MLP neurons of a small language model. Each row is named by its layer, matrix (up: input weights; down: output weights) and neuron, and shows model dimensions 192-319. Each number is 128 + 32 x the weight over its row's rms, rounded and kept within 0 to 255. Numbers have three digits each.
After each neuron's rows, "fires after" lists the tokens most often just before its 100 highest values on Wikipedia text that the model never trained on.

L6.up1790:143140191196157132080124178131139163095194151141106115111118136115137145129126080104102124122155082126149131120136185132125165193088169152144135108110148102085134130142168149139117093081081078074099128147133126115144081161070182128181136100161141130177150130159149159150113162152132151104118162132138145072149110103120089074104192084115140131127137146099138115061129160155134083129159
L6.down1790:178112127128175132058129166101083114105122160156115107133093119136122089122082094128129132109164125121101056163175137190122191102112165195128127145199153112062098160146141089155141048127134156055090145110173120096165107165139104112148133105174169141152110131145156124158154111106130081121111162115126145155149129151050126143102141148189161119181131139100144183182132160153099133067142
fires after: "-", " •", "\n", " |", " Summer"

L4.up1446:141124150129114148156156147144099111104110143131086147117154142103079107155084091070144136148160130120135129113112126145164110151143169146132084082146146150108119153099111101166143176147055175122104088114112184097168096136183117171130104085119158156138142160150134122100118103149170174125118050100137117080158083114129163108114087095133136122120125108198102124075176123068128147103176
L4.down1446:174131163137112132096119127147135161107145102170130125108116073160164157193158170107123114113118178117115149074187088152168080165121089173115111177108110085155120106128061198113106086140158113069147167134139146132136190128093148105146098138106121157068148190143103095129096098104105106153155119173130126092105158090155160225128137061064094054098121136081127177158156103166098138134168
fires after: " to", " would", " could", " can", " may", " not"

L4.up691:148134121197153095141104095114164131130149108130127175093127076176169115122162163062138099088107141126121125138098099123128074151137154133127154133147128158179127141167142137119181169101150019126130155080141120099183108091165166091107126129142169112144170105118128117126120188151086114119150153093120089152145148098102157162130142104177127136137120083059070166152099080124164118144129
L4.down691:164111136131170139115135128197090090133133133121097081115132123103118070136138092185171137153178134120197115126137154091145189127048100110075093117071099149081145096101126133126081072187139161156120095151110100129092140165116127119129106151175146113157112117105120141118153139122176144159051171115119106137129116243114137138134099151175101160112170170194167090125167173093126162173182
fires after: " a", " an", " A", " He", "A"

L11.up1576:110167090107140131060183133105046150151128149106121116146092126090060126151141133131130102089180171095094176099130098124169167152137198161186161148133130100137131145060105179145205157090164143160117086148063140172139121156135085167062125122140125101116198109107134115096100136182194118115194139116092102110156175111116199135118098114111199069159129117091151154109158166129138116115087
L11.down1576:147077124139168173159132134127150117114110161164083102107168087159134150116138158126102150128154105117142115126114077122153112113180086148155117134076097100142093113108146114150091126125165139065059110106115085135135206143095083136222097155135142136094137162186157158100101123110105105119130107113116148104142130148154130172046178132160069134112125081149156120084104151140159152084077
fires after: " |", " 2", "/", ")", "\n"

L4.up1237:070139106119121134151085112127141223118128173104073143149103095119105121110081108115148108171103083114071072087121114175176104169172071158116145116167134116166106124069100135139124132167089133097158103130092120146135135172164091105158103154128109147102079104163151130185128148165127144132089078170169118149130128135118091164101107092131081133148131093136085134140129187134114161119028
L4.down1237:133090118109109113090183148045057089120131123159077065074064123134080121134120090151089153126143132095136165107125102086121137130157091143172140137132213103103165051165088168143107094115113151148150161142144104099136120115116116066093111107081169080137113118106187107077107151119127110221096110052095191160082145171151183142168146103102113170127190126137118140093106150127069122114122
fires after: " the", " of", " one", " a", " each", "'"

L6.up635:064106152118123177134100175160160059073128103110153087214199213144142133133125148104136192145182136096076134123158160182038119172099114148182132183147183124101134120130135133139184165087145188124147151086095128183104003121125134121155139093123110077195150183110148120127139118162146075130149118135162144148149134125136154114098042143145173145145110105169194143125128113106158113091133
L6.down635:152154118142177139141147132158114163109144171119099105140123154133144146126114084127125100155099125117096136170104106087146062133145114151148117099105022131103173114127098142127040127108113169157142076149119141129154152157129160111099148155126155224112126081117090141106075150087185136082116186107149164108098202101125107143148134141131088115037149120113127127144178122094125159145154
fires after: " |", ".", "\n", "|"

L6.up821:073164090091153157116207069155141148058078105089118098136114170125087173136128141080105176136124095108153098196140132076115153113094144166132119142129124141131133100114113114084145145140118124112161148164145081174115151136194089106102125153170130114105157159140164128135179119199161115103117062095115128123171179174114166109131143133088076132149126140121111079130141179182129068160076
L6.down821:112172151087122103102080166144094188122151071171153116100167123129126129219143112120146132144161117099153173126090133127135147144156110121115155153134107134107098154166148156110098090142139153125081099069100207091131065161113153191116086121136186170110100108148128160133026133055187213074129171116133105228160129153115107166195185142090171107128178100142116097125153150052162224113157
fires after: ","

L6.up1358:109132087183138151167129146135070164106154161135135172163122136091135122182081095094180151131121154106101112167110139075132131098127081156171132155186108114106109126145102170133144144133151081157158088086112166126137131143139175095084117128162123127116096106140117107167131132164180155125129133183155134174167152070133087141143133138175117121120117136136144152085115056117139107134109
L6.down1358:080116113118117178117109121129059095104190142088172156133142132091096110105166121125164165157133127106156127075103094067115181127198106092059176116147091142167138117174132146146066142197095150049096141184103163138130128116103152157078102111142100080160112152083147154095154103120155068161119181079146128172110139112108132089139160118141076115133121162107090159122096116154105163095164
fires after: " his", " a", " of", " her", " went"

L4.up823:073085151116104123161133100167108205072121106034198187120161125168099103117145099134090053114124118118046104192149149150181097112092112108124145158143064187129067149097138159230111099111154120136121140155129084134112091165156077101109118081129071132145133192144116116133166195101075088133097100069111127115153120125151141106115087115115185082072157148138233142089119196053123158083100
L4.down823:125103099116197117121095112136158097126106153176144113159184184169141112033123107218087078113060131109121065133141155082142173116146078131102107160161127151125150132196127094125126077170149151132069134124097170137087101130161103149150139133105137089136141143162148081084105132080092102087134118145138099111118168091129182131161149139126167173100108114151130107084083129124098116153127
fires after: " the", "s", " a", " with", " as", ","

L4.up752:148166168141127142142087220143130147087139118044070144090129147143141144109120154130119147135118142114161144107100175117122111129034111162184130158126107146047155127164151108132137146074134184198124134036089096163164150167074114114104170087171170106130091096097103097148174127087119159121158150140138156134119147099138128116139113102156121129161099137156129113152117152127120095090116
L4.down752:089175150141110137126152133112074130210196082134103138093131158129126097057134139165150144127188124138149118088119161119078105169048089064156201114100137097150122166178097157120144124140117172168100130100203099142154149117119044086153116062139135066094126113126166162155091071128138169114150131145130162121105133109141139199136102179112160172111061201135104160127157112118137122095177
fires after: ",", " New", " A", " St", " La"

L4.up1124:171192131155207192127072115190131114149129155138115079177093167174134201117142126094105144163147133147157113105151146102108154080133166129182097127109142128117088133190137101110112187117140130127098131130108108078130133118079119132150147049109176096116131128153125137090100128122116173101129112119142124143066152122090112178114116146120130140140133176169159070168094158099169146107178
L4.down1124:040165159152153079111151105119128111198147114177119076066087064164122182144138069113167100137191097165098128118149073131198119096068146106138139153126113107122133147038144172128174146139165151137110152154146093172159114182119163112127111121101197141135117154122129158086134116148096123154134131131077139152151152130140106163140110134117199138037137120086151073171157128148153182164149
fires after: " (", " ", ","

L4.up678:138117177160115160120087141117113103117116068102130118076130127148166109063169180179048095122137188090117102141173148081128123099132095115202077130131144132083096116117120066139108111089118180106204077109088141095153141171092165106104153079131107135102155134102158078089112157144097100094127167127105129145198123126109125151117138108073124131169142126110092159194100131134203116144108
L4.down678:127136144099093214148130115156177092094102110092085186130172159081121077104101130155172157112117192154125145098165130188153152106127129159113088138119194094090135124119064156105122098146108198072150111145152162175191178104181140159147115206171121147121130089061122118105151137151147164060126158116109085111107095161170138149112147084115114129063150165086124113119145090129113066111166
fires after: ",", " as", "-", ";", " (", " "

L4.up1771:108102116111115099141149164112095082098134170117080080083160129069142081165091164161052150125148128067095111151143126063071103144124133221121157138110138120123122180140179128172089136145109134100107161082155115164124175141140153085094127099127081165150138165101177106134148090142156116130154165138136164096150151148161164177143104104181153119116142121147108132125134209149129104150149
L4.down1771:089073149094101134130124133141064098150135117135208108062095111162088155122132160164151109167111178138114126088167091221157187143133128139084213174117138168137112097161177116045177117070098159154153143108139134113104076194103150157193158141067167119122088105145136111169116137095055074153046097156111122145157123079178137107135131155090151091142109134119140141096124154125150126056105
fires after: ",", " was", " as", "\",", "),"

L4.up618:110093157118140135122136158099129139110097149126162101136123147161118112138153157132136129118116134117126160105125135113124124148120092141159071100122142111128120106151141100155085132155096177134129134149104136164143121149134108094143167063100116167180132119118173111117064112154104040114174169101202125156123102212099074123170111122108161054160106125181134118133126158105115141122173
L4.down618:198104111139132147128087131148093117109209172100146153136128119143138133116144155137101086129167087098159164133112100123100167206118132088069158153116088124139090134097087095145118098127079122131127150112092192161149078139138069144135084200113098113105111182150097136145109121085099166104127110127114102118176159141142136145085095221124162147109157161103132196092132139103084109153100
fires after: " (", " ", "-", "/", "(", " ["

L6.up1719:169076120105118159173132097124146080098208130156150091113085152146121088125090095145066130146112089143178162103146094088147105151071139131108131119083140140135114121166153143114186106154123167148108116128131147137155125115117085163133148089122130149139096121215140141118169083130102142114138150163196130130112137127099097098070134050125089210154111130165086162130118150104184150133115
L6.down1719:083084181134065118157127119154098152154136070182111108076158152155114128137110102103106155067127193083121108155073130177106209108130165163135108091098125124136135203206113139129121084137117135164125109138164091103149171111157091146115158163143133079197097119130181166125142121151145150105109156116122127086142091071064149102162148082147105114150112071157121112159183115187125173108082
fires after: " (", " Authority", ":", "s", "."

L6.up1346:124117121085115087163108097098084087150154116088162083067112159171123128117093149108130106119110126151111124197102135120097121158096142132067180155165143160119081151196128149146137092154093164116163154100136112136158106161147100149074104042142120115124101095093132184062113119142139123150174114146141102118189098109113153139143109098134079079175115088132121138108089115067149179115095
L6.down1346:059138137157141111135148112177190169137129111136099126140171115165112149106090003113095138138112151177138162101179091134100162100151099120140029090120158132103140124131118100145158152151144116094123087089028165163117111172152103115124116112148187144162094113120129172092113127151125149162115139080167104103133126115152142125109137129046133137032126133110155120089174165120148074155109
fires after: "s", " —"

L4.up1808:077178137158111103132110124109129153131104141103118120110108122130160100110063155150111126103110163144118094161145153108129118115083129138131150185144186161172115140143112089183122119101094135151123144139089124100092085090087138165096150089134106138171142100123142085071123146146147140140102118115200170123131084138116142047143153144116101127160075111126065134103079093179137067132174
L4.down1808:192182188082145156125084153143199141103135122048133140160146127042132122140121137113167114160111129117120181127116120142144179103180070139134136105137155063128143119096083068109195167047135120105104157167143142159111127109135157124109104158186189133132087075115151136110098088116127155128085113147152128124102091122164122182066114112152115110074105126130145120108112183196139121176108
fires after: "'", "s"

L6.up801:093103156105137144171086131102138120151129123123108131103142048176183144160101148123084093088086058133139143144131160131137153120161124149197144137106149168066138168084115165145158107099108087195179191187157128120091125206125147076164065139097117137160145097106136112156110125192149071093101167148146084167211136141127111158085132127134140149188104141072103182089120102105096114114111
L6.down801:126110176107115111094148115111119093138117083138158145099190108153167116134106099101123078164172109117089077158066117108105185137141130139168134116044138069163140178153037118135155021112107118159173108129104074163117149135125121114174140137073150081220122148102089126115172111116124092118089167157181148139146096136185105119162114135121114092134104124099137108133109158094145145195149
fires after: " A", " a", " ", "A"

L4.up154:154166141112056114112124134153114092146154154118045133135071132144081165097121139133115094160125121171093174153051131108123169128100140102091061179143145115142084114173163151135151100080083143137152101075155138100143156103133118148215091122099132094124166129123115063100137132124102107159150127200128133136142082125157153110165118135126121090104122157095124125118140160120111093131177
L4.down154:128130119132200115134120112087095152128160120192177078119129131163159094101126162123137108146102155105177074144141134084126116180122120118102145090094036115132166137158119061147091106140140130150099105079086088221100145108094102073127128094100139139140105074112199124141145163123107117101155129113178126115064157097124142144154117128110148135118118119172158147100114146098156155107113
fires after: " and"

L6.up1669:157137112110106099173110103213145178094186124129125126222152131151152106149128146143117083122143134055113175138195039153109103132150137175091143118114103132129082123162150185112126071112120140049109082131160143154106105112141124094169176156075124119144105115188111154084150103152093119166077112150137140103153084087093180149113122118120131098112133149126090085153163156058080098164134
L6.down1669:136134132107074112121135104124176063110190090135096133066150132169128110133097121145143148141193152150135111166127118160152077152129115116126106071164158141152183166133118112162121099160183170158066140213135137092127143078108159141121123162118162139125098070143181138135119050147156095112135118183069195141151139184142168123116178107140105111113147128145119168093120140147125131143148
fires after: " |", ";", " •"

L6.up186:137127182097130128126082149112173088150098142166115127144107125140073116152186125205121129137157120149109119146140043127120136141152136165142125163152121141132092105190156155153154100164092167149100126172138117128137138070097104140099086144149147089127126120144077087125124147123204101125142147130133108100155122102178112118152146116128120167040118119101190140104135131044105097099108
L6.down186:147118162121176119060139063148111181141111151120107152141068088134117117081086131171154087090119162113100151227129121124149048147138091169187145073089113099130129133115140111138144159132160136102105157115099096120128134174138154071154137130128146114073168149132127108146115061161102142093134140109140177191119113110195105157095090135176176116110126087102057122081136157123157160130116
fires after: " |", " (", "-", " CD", "/"

L4.up1409:127112111111144142179094151139080100144092112047122113125147219170163147159114109154121166138173111107158164074110206092168048195148141153130126115117130087127117159164156000172104144100085146163117073085107152107151164143124107104130151156091125210175110129147107134123138118090154075083167137124118124160098115161087159129176103088090104133146068140091128053098114138120093154136144
L4.down1409:108122133129149150166121094105134081140167112117057098102109151126151142137097090101074143134115102123173148191208128101173126085159097138115099084168098116142104104171136132151128133180149140157165077144115065177187131213096158115142110123166159089039187157121112077145172064157102171158081097121182144157076127160127165183147131138152200155133124106134151155089168110132091137168158
fires after: " in", " on", " over", " to", " of"

L4.up335:159103111117129134099109140143150109094075161075145130147185176128147178121134136118126165091151130137164143089105144060153082127133052160157048162167150145125157097142089072147111121148105129112086125087089108102144091119101130131120194067135111122111142094176170101157131144152153106103161090098132161095121125198146126068111130199121132129171105138151092145191162119108138130123147
L4.down335:120104146118139167099153136176139115148125107160070167111158140163118100072090080181114096130138129139138131165139162153120153103104099113089158138151178146160179092156154109145107122126130101151116166112145132090093177107113120149108171142110137100125140122121088129126186118087118156128159132133133149074106111189129131111122102088109168185022090134100163111127119115067155090117103
fires after: "-", " (", " \"", " fire"

L11.up1391:118130122183169133157103147167078067128123173159152154110102148169084120117096167154135097120145089119170111118105151110094133150160135160143129144108120146148175181177144146129138110057100134174136160087114110123049162141107133109161056151121137168150139143133127097108141121136155113159150253084140081123112126145142138149167148109193102094142124126124058124156151146137162122116089
L11.down1391:086116189087113092094128122111117140194132102146095138147189082081128122089120125147159105098169143075092172115183159191145119118082120135170098101129128154059109143095087111107137140141108145150104123162146175121183124170118147086135123108132185129087151107114157175204143085090154159130149114129063142172085138109129122163088075142148175150085158100111180107179101159116126190130123
fires after: " the", " a", " The", " of", " to"

L6.up1809:163120150109084125153104124117099101153090166184114140115135204080136126155165115128140135101119151180144138100096134113127136149111126092158085141137191136103136153107119143164149148171092139133124129108103148106181102072125138150106128104092171076169145119132167176112131135218199133112148085163127120128129094069152145045115112086152067103104114141164140167091137159059105176132150
L6.down1809:155126135132118096085107213165127118072125122090124144138141094140098176103123158175106141097121113134189174129201137112167140124152073143154144118098191123136171126104148183158116133159140100164166089165130129094224183114123142090114187089098077120141142118106142052130132189154099113151140141109143178134066107100181168165098090132101177168073144111072131121129146141124122125114105
fires after: " to", " not", "t", " first", " could", " can"

L4.up977:145110139089117118139116166111115106153107122158117111131126212115148197141163103148124089095176123148161130108048156179129142094120127158128127099103108126195150097125138098082159187154137185120199165102164122136092117078169154148140140087089100108150129081197119145141170036125113118122066112081107140134131103069107182135124088132165152147092066109141112151159143116122087079104139
L4.down977:204214130137108114110135120207120159128120141106054084142160120153126102079094091149171176147098126147090144124155100137132107145158134100090160135141089130088152104147122222155076116128139120136136106195077118163151104183185129161131149180127076087050148164103131167167091121088125119106128137155135135177129151140108144101171132166089149119091076109115162148090150114169112161141140
fires after: "\n", ".", " as", "\"."

L11.up1262:113101151083155094118161076166136067090142094161119154164165112131126093170111096172125106121146100127163092063089154061098140055083123103131140161127113092106131125131070143136130137098127141134081136129186160142130174063120128140127113142111122101117124132124085085147122076123104082160146094121133176037133140118108129114121122128101159157132123194110153138132108135076076067099119
L11.down1262:121117142085139110137140076138111117086178104133195091068186164142080113186148176124107108121080150124135076090166164100135117134100171147123216097117159103164176079118145125100141102064148140113174114164070123093183144173164147140114122152063112128113086107136157126129125102107140098159067149121156125158131177160162157098107157109130138205107134137185092135116158105128135142105140
fires after: "|", "-", " –", " |", ","

L6.up1541:175166131061137170149118087135157135122175104093132079133096086094083088137161127130123109122136114147152173130189175130101124127132192168083136183098147124127126167182078120123118150131114115179132131151094117111082143118121136101066090142176142172138150139089102133136151124175106126184085108185115142081135145094127159113147122080138139094175157110138112186099077095143062078129102
L6.down1541:115144079055153141129133108142155141047154117106118143114126113089150099147143082144150144148172133128188152145127157114111149123135118140132117182153111147122099100116079124120079186110200118148103179145120106104115117140129135115087113062151101169124166157192100094134059153107139101084059134150103189094124165141178187105157124135123099037136129195210119160079114096121137136122133
fires after: " under", " U", " the", " by", " Under", " H"

L6.up828:165110183157079069135117181103120065137140130098092160104074164107124105116095096091073104139099183160104089140079182125095136147099151162153086089114068138119111167131153049097117103111134113122136070074175203097150116134088078160102078140105101159108153198083142122129115115126129107129127127137105113039194108154141136089148118105094113100121061151103081126120130093095113137150178
L6.down828:076081162104117125169113140071120098174150130119116115114102189148149098158108138089137104127107158133149188081195191118138132135100108152162163099142119147117168125148100107108077040159081147108088153118135154120157138105072109065092111133105194125077111094100182174166098118110132153096129150095169105120137158130132122139116133126057113127124161178149147124154096123145161127153245
fires after: " of", " and", " or", " •", "-", " |"

L4.up872:098142073144184092167159125165119075109148164112144060146138170131136104110148180100125074132149149091150119120088097133170150146142148086070172077154117092089091083181144164160094151148029134124137139118139085139147136100130113121142157042151131159115093129150176143132122095146205118163133133119151107111112083137109140135106146165117112120118117098131154134147120133154146167100109
L4.down872:159145109133147133103109133097143129131125127158113145126071111118152152122101072116133118129137124098103103160091125130101165042150063144126108102136142110129131100166119143151145161164091131105161111135109101104142040084160120127131055165128153094156116130153143105137172121155193148094121080169114137113110095080125124178148139145080118042154116117063104135105114144161147134100134
fires after: " A", " a", " as", " are"

L4.up539:172124117115134147100171059161124079105108101145137142167137109135176161153119147076069106132133128046121087117174131126196108135108103100117133190131094105122152163119068114106224136195117117115096099176142079142142145098117078101089107150153176139105127185154190112059157165218138077144101105150080187103109131092055149095111144107124155106145119186125106109132116146136058122072198
L4.down539:169136131073092111157142130125133142070151145132130136133111098176115078107153172133123112150173098115134135138172103117135099131104095099114107102112197091099146136126148075190142173214134145117159152115142092143092123111136120096158113127163191151109116118118132100062117131194152082122182155173130151123178138118118119180168106168108150142139077125036177114168146099115068114095156
fires after: " |", ")", " (", "):"

L4.up594:095130131148125210109138140113186101100101112117092125156143113132152097131159120148082118167175118146096153121146118132106120102154076162125136139147065141151081104152180160078082170108139124120147114187133126136118088118132142107137176141131087159080183097126191138133110113114143109137142166053124113168186125055077126178056147099111138111104169162173107113163113128153194152112112
L4.down594:065101116195132104181136178151188062178163174167146069102084123114154156119111152130137089130134149120101109147117133166140134100143154140159120105119134156137103160174074109156162072123140107177117102147046107118112098160114174106118127115086196143122131167125136143166076074103123111132145090115120163150162145104122133109069071150066158137142139120076152091122117084199124136135124
fires after: ",", " as", " ", " Dun"

L4.up1133:163077043171107134144207100127080130086133107144139124164160158161151180149129130069146115080106099070131100115129154161152110154172139131100116148159166086140089085108133082130119072090062130153126070105151122174121177138104075128099124115125143166168153110193088110217098125049155114081181129136081089111076099128151132119138166146131106185157120185129150161183146142130107166106131
L4.down1133:136101128133156119147110152179128147196177137166131116163140101155059093141098094131139075128157080147130123126135074175118115085136137098075070116109137152065123106131094103160133164110140097200140186143117154136155175162108127121151157129111100163119098087173184088200106153125125128112230132151119154134148148088098121209103086229124107116085160169141122185125136060157128172124135
fires after: " ", " \"", "'", " (", "-", " un"

L6.up10:103120096168147152115160098136149115090129129090191098093084155136134157165089063106088191144076163163133104100124168144033157156086124143180097150154127120133117156156158120083078052186105170115123099109155111154165161136145098178110155123146100102140071092175128107130106108120139167138153077101152131124090134133157080153103097070108102144196129081089177113088113175121178120147127
L6.down10:160125138083107178117133101073118063126119106102101158083166128159183086134161189146216146099158137174110148160126055165095105136143127136117147120145175125123098176136136152148156071084146172101125173116129117079125112179131187131138076166137143124101177072139140228090142107138154120116137135185146139117139108150060177095149144112127116149087097169131121146150229049068116100136055
fires after: ",", ".", " Board"

L11.up1277:089213124096128137146136109175084168091126121142157090150143102112097139156124116132040118097104182150147115099151132083197092116154124136187113094098090087147100175074137187154136129139116115162079114134146135162170138121135169131065195115125106122117142085141117177108122108130198111106133178121159160132154147106138183197142156156123131120128134172123158103118042147133142085052110
L11.down1277:166086190129059160130100145125126134120152158087087115164120082113134115138133123143073157097069147089215194153117133136131162107172136148251131137101148135128135076131082135172083143078135127146103115147077124144201124177099122162170132139077164118080146217119090141111113069144087148137156105186108124108134156075099151137159095115142071118110118148090148138122100161104151108126141
fires after: " |", " 2", " of", " 1"

L4.up210:179140153139154160102112163158152152081156131131147115181161100140152170124135091123107026132160114145093111120146096092064107114134087159149107149148125158137146082136098171168074122130150076125103144165122136089053062146082199133141123173139175125150148143105063167110122154151117104165112040140099082128106121111157168141158083181145139114171139142138134124136078131114078117112109
L4.down210:146101129165141106160135129095089131183100159132123179151128205125120167105069148120115108143138123101160114073142121135158142107112165089159091134163209084115219140163172094133138105117132114084146159080141079159154165107175189141099117171144154128084147156112175132141195164190112161144106121096116161115138096173120105114032094124163142162161134126149114168141168138137132106036150
fires after: "-", "\n", "|", ",", " Time"

L6.up313:116140124084118143168204102156108131099171103107150108147174115151123083142134139136147141186129147148142156189066140074137125085129140098123149079096141103134105125172147096150166124089115169151141157121127187146121153140084123105120131113149126130111137129111118113133151125108125074166154164195113171120197101125117099128150085125104113154096117168102113053169088108156159186155095
L6.down313:100202055165166159132124171085120120155155110138066126147192111154114118118165131103059101147092118144175193163173145150114150128120115166184110172121086136133118108097162109176113075147148180062172140151087136222168070095164109133133091047183121108113107154167152130117155118090166141147107100133133135133139107135150108119132126121118165133179130159157162139134142144109104099122100
fires after: "s", "S", " S", " ft", "ens"

L4.up1277:097130154153073174071149131120120197149174103145101133151123132141178087189122099084099130113102190139114089123103175154137152147115127167155129117188129097180075121148127162116129133087076117158131080106162148138107150139120103137126140090169204140119144100159100121154198152136165124156104106162171127072130175078159095133139122146203111113148124086131125135132132120103131137131131
L4.down1277:144119157137077145126162159092125117135122144198135133148092081173078129151144126158145150096149140122100057113103140098111148125100154079190141122153186129098078095105148183109111130100105104079140101116145148080150155161124139147112142113138087119129131092112096149187142146130080118163108125103149140171048075057133140133106173176089093090133158141080152109162133108152117096096131
fires after: " the", " United", " New", "'", " every"

L6.up946:164158121125155114135173110150123084136134128129148163185134134106163094145125132145124151111114100124100125068054191155134079130080081121099114172104111143167090184159149131182140134082123037121099138089118138203057110098161107182164097155127133169114116085116151148111146162172148099139164149115123112123149143101125138156123099141136134136070105150155140120121126106115087061111179
L6.down946:178071111181112091185196155114146101158155184158101164130110154138118112160043120100179108154092095115149166112126067120189147169133143100154140144127189171123121176127125170095058090179132152134096137088129109091151149176148163147118140106107137120109143116169212074094107079132133135117130076108154137164176109122121057192145101125122134097141046162083110117126117113149115107174086
fires after: " in", " as", ",", " In", " the"

L4.up967:066125115147072142151123148131134069155135129093183091057126158154060098153131080146127165093165115110176157149097101118147144136145113166090145168157133127080135184178130092123150125164080162120133135134121149087060082068105160087117145110103171133131159153119073101069088149133121138139117184129173127186107136114139106158154104085157119126126154133102124128150124141086077157129109
L4.down967:152168124136151124133198143083138164145165126131126159129105059140167101062139108102199140142145085078126119142216042142098110151077117127143094101090169148140145139080126171125122148106179124118129093089158132129144115247149155136140098119112111161109096165147135106100099137112097126156169096107131129138125147177162144090125094187108182070163116139163154108134186133139113185159121
fires after: " the", " The", "The", "\n"

L11.up82:122135105135166163161140118122126129165153148088101076155167161107034142140087135115092138154089112143181111128130103178117169177123186098128037081117138136124138108133163127143208137136137168095109129108176135098138095181134146177132179080102178120110107102110051083138098172109104222160097101117127148116151083110131108122082172123198128132153127112174137079048125135115111092099109
L11.down82:164129138143145202136161093066140150084121122181094115110114150153106140079118181116139114157196073123122109140137099082104090098124134164108175159100139115191087113110153128156157104136165138123099112122105130114122102112128086130174122142063080135104091138080151207134112124163041103163101138142196107115138121139110093105115140190116087145135118106110162133131189122062075144063068
fires after: "\n", " Party", " |", "District"

L6.up1504:160083103139157152140092102090139112127147134054083075142144134077059123178144134102117165128150124108070132162151159139143170148104103194061135102145124100139173114130156062113109137060153083058109063081122101164143142083152070138103110120146124172211117136145126127126154114141127124125081116177160123111169148144111115150161163153168213111098149149139059093108126118116085102162142
L6.down1504:104134115118143076099126134086126116135181177127090115138143117111124049117165054130116098146079047112142136108152121117126150105146159144060086143089111079157140102191054107093152143173100134135096139142121181070129135149072126129144160103186129120153147144187143118123123115197064107091115064136108155133114153142152084181155180139155074138103111174074074086052090161093097109139075
fires after: " by", " the", " of", " to", " By", " from"

L6.up1316:135119140152105177162129061132148112110119101165126127157137136097175144140206158063108127085113135149143102104137172148092122126125095092217118195121084120108159061129138048142168097070131153133090132085151164096142128095138148077180214152075084118139148104144124140135098145070253111102107140153137196118071126096076129163168138079126130149142099169145156107145131093108157143091119
L6.down1316:190053096203080106131175097104115121131158114181160091118124176174115124113089124089114124107181114182125103157137141133147127147208151146140137111119158104147141172138165133143135192080089139079133148115149129093125147103138153145140163120158103074107147138121116121094084108189121150126123090063072159141167163132102147161115130134098092110167164227128146145153059076116180070106123
fires after: " ", "-", " \"", " re", " to", " ("

L6.up217:085136147151160073135042136147082076106121147097131067114162103112080126171102140138117098106124121192122130173143124127106167145108106082184141126098144110112113109116125111120158136002123063157175214079142152139134089205092162116131111150190083166131144110190102176104162145149091139166098156157111163120088092155126112138128099163189158108086132157156126120102106171161101140183159
L6.down217:168120147118118124111139145122165193103133124144096165139204111134077068094179116100117163150118127216095145083139108209122122075115131137104108105131065102124146081089110116111120114151090124054190105110143107131172145152160156119119085140141169079125139078113184092185100112114122164123145124141120067172127091190133152201098148148130050199156126134122066181099135113151099187144100
fires after: "\n", "-"

L6.up242:142109141131130090099122124138149128126101143142116166100111201178107124136124147078107096170101118138109124123113127074114110147122106181147103093183122146138110141132177062060120125133099122112166120079083117162141207111122181159146239151092109099130118165126103123168108148137188089158125175130148093109171113119102123150126115146137136107165122132207097137137100162111102080099117
L6.down242:162116089185118154129137141199177138127078137125199170025100115131200155138108113093119131155156132137112132075133106135103156110142137109090172117104084136128139114052131168124121149164096163116127079093084124167129147115187113172124172123174176140130136114127128160198171127093137184070136112144130125145106080119113161142116094157066128185175133107170106155217072127098107084077038
fires after: " the", " a", "-", " ", " all"